{
  "num_hidden_layers": 13,
  "hidden_size": 192,
  "num_attention_heads": 3,
  "num_key_value_heads": 3,
  "head_dim": 64,
  "intermediate_size": 640,
  "vocab_size": 4096,
  "hidden_act": "gelu",
  "norm": "layernorm",
  "norm_place": "pre",
  "norm_eps": 1e-05,
  "positions": "learned",
  "qk_norm": true,
  "attn_scale": 0.13,
  "bias": "none",
  "tie_word_embeddings": true,
  "parallel_block": false,
  "init": "normal",
  "init_std_qkv": 0.0361,
  "init_std_o": 0.00708,
  "init_std_up": 0.0361,
  "init_std_down": 0.00708,
  "optimizer": "muon_variant",
  "learning_rate": 0.00791,
  "lr_mult_o": 3.0,
  "beta1": 0.95,
  "lr_head": 0.00367,
  "warmup_steps": 0,
  "schedule": "wsd",
  "decay_fraction": 0.866,
  "decay_shape": "linear",
  "final_lr_fraction": 0.0,
  "batch_tokens": [8192, 16384, 32768],
  "max_seq_len": 256,
  "doc_mask": true,
  "train_tokens": 174100000,
  "max_steps": 10675,
  "dataset": "wikipedia_en"
}
MLP neurons of a small language model. Each row is named by its layer, matrix (down: output weights) and neuron, and shows model dimensions 32-95. Each number is 200 + 20 x the weight over its row's rms, rounded and kept within 0 to 999.
A block is one neuron, or neurons of one layer that tend to fire together. After each block is what it responds to, as a language model described it from the Wikipedia text at the highest values.

L10.down203,247,233,188,174,180,202,181,186,169,223,221,174,186,191,184,213,214,198,190,211,188,195,163,200,238,232,197,223,200,204,215,200,188,210,204,203,207,201,217,193,187,196,192,184,180,183,194,212,161,182,175,188,157,193,221,196,156,159,221,208,196,190,198,215
L10.down220,184,204,193,178,208,174,205,208,202,190,175,239,241,167,178,237,205,218,207,200,233,215,177,232,173,188,199,202,195,185,200,204,222,211,176,176,238,180,179,179,220,198,206,172,182,201,192,195,229,179,206,211,189,180,188,187,185,204,202,192,192,166,198,194
L10.down380,253,219,203,217,193,214,220,177,203,204,202,210,161,207,207,205,221,200,198,206,201,216,181,197,211,212,218,207,161,185,245,214,208,199,201,219,165,217,225,222,175,198,202,209,236,229,222,196,190,211,232,147,247,184,205,199,213,229,212,208,191,213,211,182
L10.down583,184,191,214,194,202,202,195,204,186,165,206,191,207,216,159,208,229,217,200,222,216,143,208,233,260,199,181,217,207,180,150,213,200,216,181,222,211,184,229,165,176,200,216,184,209,220,183,211,215,173,160,203,245,209,215,176,198,180,205,219,201,196,170,212
Responds to: Mid-word name fragments. Word-piece tokens in the middle of a split word, mostly foreign or proper names in lists and tables, such as L-j-ubljana, Marw-ij-k, Bharg-av.

L8.down71,208,194,189,198,221,182,228,220,182,204,191,160,226,199,213,198,208,181,192,185,203,204,190,180,189,195,209,205,205,207,184,221,227,192,213,205,178,170,214,197,227,186,219,235,171,226,248,240,185,222,203,183,216,216,217,190,208,171,178,198,196,221,155,216
L8.down571,152,222,192,227,199,201,223,205,239,181,205,187,221,191,240,183,170,181,199,196,195,206,196,227,195,212,168,215,208,193,175,200,197,195,194,203,165,231,181,176,231,187,221,183,182,181,206,229,214,187,190,178,213,214,154,197,213,201,204,237,199,219,194,224
Responds to: Article "an" and word-start fragments. The article an/An before a noun, plus early pieces of split words or names, such as an(xiety), un-an-imous, J-o-hn, C-orky.

L10.down60,190,204,177,216,212,190,190,228,201,211,222,215,206,190,147,201,169,190,198,208,171,207,199,199,170,188,182,199,186,204,234,182,176,198,196,198,194,215,179,207,197,184,221,223,227,159,254,205,195,160,178,174,186,173,179,195,184,181,208,190,180,239,223,158
L10.down242,223,242,177,232,194,207,182,218,234,217,194,196,192,251,211,197,208,187,127,213,219,203,199,198,169,231,242,185,212,179,240,216,225,215,193,189,196,197,207,237,197,192,179,193,195,206,211,180,182,176,224,188,169,217,166,176,212,206,185,170,186,189,204,195
L10.down305,170,198,185,191,200,210,201,157,206,234,169,182,186,255,203,197,190,178,235,190,184,210,178,217,234,164,198,202,241,209,222,201,166,187,178,195,173,223,208,222,186,186,190,185,182,199,207,209,190,176,185,191,233,205,213,202,205,188,224,194,218,186,195,192
L10.down443,184,188,207,235,200,176,207,180,236,207,197,186,186,240,195,192,218,175,160,207,219,193,191,185,223,202,155,195,207,215,230,216,239,227,188,136,194,192,211,201,191,192,181,186,173,190,206,201,216,199,212,191,187,162,187,229,219,203,204,208,227,238,206,227
Responds to: Verb before its object. Final piece of a transitive verb or its particle, just before the object noun phrase, e.g. capt-ure, defeat-ing, took over, gave rise to.

L9.down146,203,211,210,221,177,206,216,156,203,210,193,201,184,191,203,191,187,212,225,236,192,188,200,225,225,189,209,196,206,191,171,190,185,211,186,157,204,173,193,171,218,212,217,153,180,200,199,214,191,212,187,194,210,171,195,193,220,196,183,174,211,147,200,204
L9.down192,172,189,204,165,200,209,200,180,183,211,204,219,198,184,187,210,177,206,216,186,172,193,199,192,177,198,191,187,175,192,248,211,215,199,214,166,187,202,182,193,195,213,207,218,180,217,242,187,188,177,195,206,177,233,211,209,201,200,204,183,194,205,233,233
L9.down208,233,212,175,205,203,198,218,180,188,143,192,194,187,186,212,213,211,161,202,227,211,208,187,211,158,215,207,193,186,201,215,203,179,180,189,178,200,221,203,244,230,205,183,194,184,190,205,194,190,214,207,203,213,200,204,192,217,173,194,195,224,168,193,241
L9.down214,243,212,173,204,225,193,243,196,225,197,216,224,177,184,195,219,185,197,224,204,222,177,212,221,237,188,159,175,207,176,221,200,187,243,191,189,182,183,187,190,218,222,206,202,219,209,217,209,192,184,183,166,166,185,209,197,229,235,206,194,198,217,215,201
L9.down218,208,240,191,221,184,184,216,219,210,192,191,184,194,220,208,198,216,221,189,213,205,227,196,192,178,218,199,172,194,204,212,174,197,196,202,200,193,187,213,219,203,241,185,160,202,219,182,201,183,197,182,187,158,185,207,196,221,202,213,181,165,210,185,225
L9.down308,208,213,181,187,216,221,209,187,208,187,169,202,188,186,233,199,179,212,231,190,202,232,177,236,198,177,216,198,214,209,208,214,168,208,154,191,204,207,208,193,164,194,211,168,224,213,206,221,203,171,204,174,213,206,236,193,222,186,183,190,204,199,201,196
L9.down354,197,188,207,187,223,163,206,222,205,198,193,202,232,172,220,199,221,178,225,190,208,178,187,208,211,173,239,191,180,183,169,204,192,179,180,158,205,205,167,225,231,209,173,171,182,252,198,177,230,196,216,184,214,187,192,199,181,216,194,202,196,180,199,178
L9.down460,226,215,228,206,200,195,202,199,183,183,222,213,197,224,177,227,211,218,201,246,199,236,167,202,202,186,189,185,184,185,205,205,149,213,185,206,172,161,227,223,198,186,217,214,192,199,182,198,169,160,162,170,190,197,187,217,205,188,220,188,181,172,220,214
Responds to: Transitive verb endings. Final piece of a transitive verb just before its direct object, often after "to", e.g. repl-ace, rece-ive, prom-ote, acqu-ired.

L9.down34,225,219,219,190,218,230,231,206,203,169,190,239,204,203,222,221,212,199,170,159,206,200,232,167,169,216,232,186,144,173,200,223,222,237,161,180,192,207,207,188,237,200,170,177,170,214,241,202,204,196,216,211,193,238,228,159,186,217,199,193,229,211,202,202
L9.down123,211,234,174,202,185,192,192,230,200,187,184,191,213,193,216,183,185,148,216,182,214,229,212,180,165,174,203,156,162,209,189,187,203,206,170,192,183,195,229,178,214,213,192,184,153,183,207,243,218,192,185,194,228,204,238,165,218,208,168,230,206,166,190,172
L9.down127,202,228,186,199,190,234,228,210,222,208,182,209,222,169,161,225,232,236,225,184,171,243,181,202,204,189,194,204,214,188,202,181,166,184,208,167,213,205,183,207,197,182,196,201,213,226,169,190,164,193,204,182,192,193,214,217,179,203,236,205,193,179,200,207
L9.down204,208,198,206,188,192,188,239,165,186,184,205,229,229,235,217,235,201,154,189,202,204,198,210,174,220,216,200,202,194,178,197,210,209,193,190,214,224,205,212,206,198,154,194,227,178,198,209,216,199,193,182,178,208,190,218,221,198,169,197,174,191,203,196,172
L9.down270,226,181,192,163,194,191,215,194,176,220,205,215,220,192,200,183,220,176,176,200,210,201,184,192,186,208,167,207,186,210,210,176,229,203,207,220,201,202,255,222,156,189,214,166,179,184,226,228,205,224,196,201,158,206,212,173,197,209,190,219,202,187,238,177
L9.down271,204,199,223,203,192,191,249,214,178,198,180,152,215,216,186,203,238,219,207,233,187,179,196,193,189,183,200,228,211,242,186,203,213,181,208,213,194,195,207,192,193,204,249,199,237,233,202,201,212,174,192,198,248,202,212,196,184,205,170,195,176,196,133,176
L9.down307,212,211,187,189,213,213,193,203,202,161,199,163,221,192,217,196,207,186,229,232,214,193,212,196,192,231,193,177,218,189,214,217,201,181,226,180,208,189,161,176,191,195,234,203,175,133,197,200,199,187,223,241,218,205,190,213,171,218,183,257,231,228,210,170
L9.down529,183,212,205,162,196,253,191,206,226,218,211,186,203,178,222,186,177,223,196,198,187,212,198,173,210,235,184,249,205,217,174,203,200,171,247,224,204,160,205,207,170,191,207,200,214,212,217,207,194,202,202,199,203,224,218,214,221,196,186,161,199,213,207,157
Responds to: Article an and word-starts. The article an and first word pieces that open a noun phrase after a verb or preposition, such as an opportunity, an account, al in stand-alone.

L10.down63,181,231,219,187,193,207,179,179,209,216,216,214,227,153,193,197,197,197,187,189,188,192,188,201,216,218,198,217,187,195,208,197,247,199,191,199,165,162,227,189,210,165,245,184,190,220,201,234,192,185,196,187,193,201,218,191,166,193,201,184,246,195,200,163
L10.down88,194,245,210,220,142,162,175,181,251,168,169,165,211,224,188,205,210,194,205,189,229,211,176,216,213,175,190,196,192,200,196,218,215,176,182,215,186,216,220,182,203,215,219,172,187,205,195,211,185,188,203,228,192,220,206,179,223,211,226,174,212,174,186,203
L10.down168,191,201,154,209,188,167,210,216,164,203,190,164,199,208,216,202,242,211,169,187,198,198,176,210,220,181,175,192,171,221,191,186,188,236,223,209,202,209,201,191,220,186,217,169,197,204,221,220,226,184,207,211,181,178,221,211,182,188,204,187,229,203,225,202
L10.down577,177,159,221,202,221,219,220,185,204,172,199,195,205,199,198,188,209,184,231,197,208,209,204,178,200,193,204,187,183,155,189,194,209,182,178,191,188,153,164,193,206,185,216,219,217,243,194,164,209,208,195,199,170,193,169,191,182,187,197,219,199,227,205,218
Responds to: Article "an" and word-starts. Fires mostly on the article "an" after "in" or "for" (in an attempt, in an area), and on word-opening fragments like st, g, cap, An (steal, golf, captain).

L8.down233,190,218,196,174,195,171,196,242,186,187,204,238,150,199,211,199,197,178,188,213,189,187,205,209,189,198,210,198,207,171,168,219,180,218,200,196,199,185,213,219,185,208,222,180,188,190,212,222,200,194,236,193,184,171,165,196,223,177,194,170,216,178,220,197
L8.down607,214,211,197,198,200,194,209,192,184,190,213,203,173,190,192,239,206,183,202,155,210,177,227,191,191,194,238,207,213,206,168,197,187,198,210,178,183,232,208,207,203,200,193,195,214,223,193,197,195,185,211,188,204,227,197,208,226,173,171,177,215,180,212,168
Responds to: Verb-completing suffixes. Final word-piece of a multi-token verb, mostly -ing or -ed, right before its object or clause (confirming, charged, argued), plus clause-linking "and".

L8.down260,181,207,172,201,190,188,202,195,207,208,237,193,188,190,181,221,213,227,224,181,199,216,231,185,197,182,187,194,217,195,188,204,187,191,209,202,255,211,181,217,153,225,195,204,222,235,194,229,193,215,177,220,226,209,200,163,202,179,248,193,199,176,185,163
L8.down497,159,176,189,179,191,171,211,228,190,220,185,236,190,227,187,167,193,210,242,156,177,211,191,191,201,179,217,228,203,161,201,179,209,183,216,188,192,206,189,157,217,202,207,228,209,187,199,205,193,185,189,175,190,218,203,191,204,194,216,196,192,175,193,175
Responds to: Mid-word fragment continuation. Word-piece tokens in the middle of a word split into several pieces, mostly place names and titles such as Be|ij|ing, Am|b|assador, Mil|w|aukee, far|ew|ell.

L9.down7,196,186,200,198,205,213,213,223,221,214,187,197,188,170,200,264,189,207,209,189,211,207,202,201,187,213,240,183,184,199,206,207,216,203,195,208,208,219,188,179,183,169,220,191,178,214,176,200,144,190,238,221,171,167,234,168,217,183,203,192,218,189,187,237
L9.down22,217,186,186,179,166,186,217,214,180,204,181,213,217,179,206,225,197,214,167,195,207,209,191,166,206,181,213,205,197,175,214,204,245,195,179,212,186,215,207,200,261,186,207,209,171,228,209,191,234,206,196,206,179,166,196,196,205,186,220,206,168,190,184,219
L9.down316,178,189,184,177,216,204,163,200,218,217,226,167,220,189,196,201,195,199,162,217,206,224,190,202,190,161,226,219,194,187,214,200,201,199,240,201,217,187,188,200,194,190,220,177,212,208,218,194,183,191,204,205,205,223,220,206,199,205,190,242,188,200,247,208
L9.down419,179,218,195,183,219,197,167,210,211,179,217,194,214,221,198,212,201,215,208,231,179,198,182,207,177,172,181,176,225,185,163,172,209,173,215,198,202,217,209,240,208,186,225,205,222,231,228,218,214,230,222,211,216,216,219,185,177,196,170,192,203,180,208,195
L9.down432,261,231,196,202,195,214,192,198,217,180,234,231,225,197,209,183,205,161,215,194,194,206,185,227,208,206,223,223,210,217,200,179,187,237,181,181,173,239,200,174,209,209,176,155,193,182,182,184,161,174,234,210,210,181,196,205,252,212,203,196,201,200,226,178
L9.down472,204,192,214,193,212,182,218,218,160,161,187,188,204,180,206,186,228,183,168,207,191,206,192,175,172,174,178,211,206,207,173,188,196,172,202,211,218,189,160,211,178,190,205,173,206,211,229,205,216,241,226,180,196,201,201,230,168,218,226,232,212,208,192,173
L9.down505,200,178,213,186,185,190,203,208,195,195,190,184,204,185,189,202,191,180,190,196,199,202,167,196,219,226,162,190,208,194,181,231,192,198,175,200,223,193,180,223,224,221,182,173,177,223,225,219,191,163,192,212,184,211,216,204,178,183,191,185,221,213,206,196
L9.down593,215,206,208,210,202,228,171,237,199,196,179,221,223,192,200,192,207,180,196,153,183,175,195,191,204,156,214,225,232,200,171,201,191,188,199,219,177,178,196,177,242,205,212,224,179,229,204,230,236,197,167,215,213,229,180,210,205,204,199,217,184,195,211,198
Responds to: Mid-word subword fragments. Short interior pieces of long or foreign words, mostly place and personal names, such as Mogad-ish-u, Nun-av-ut, Guad-al-canal, Baghd-ad.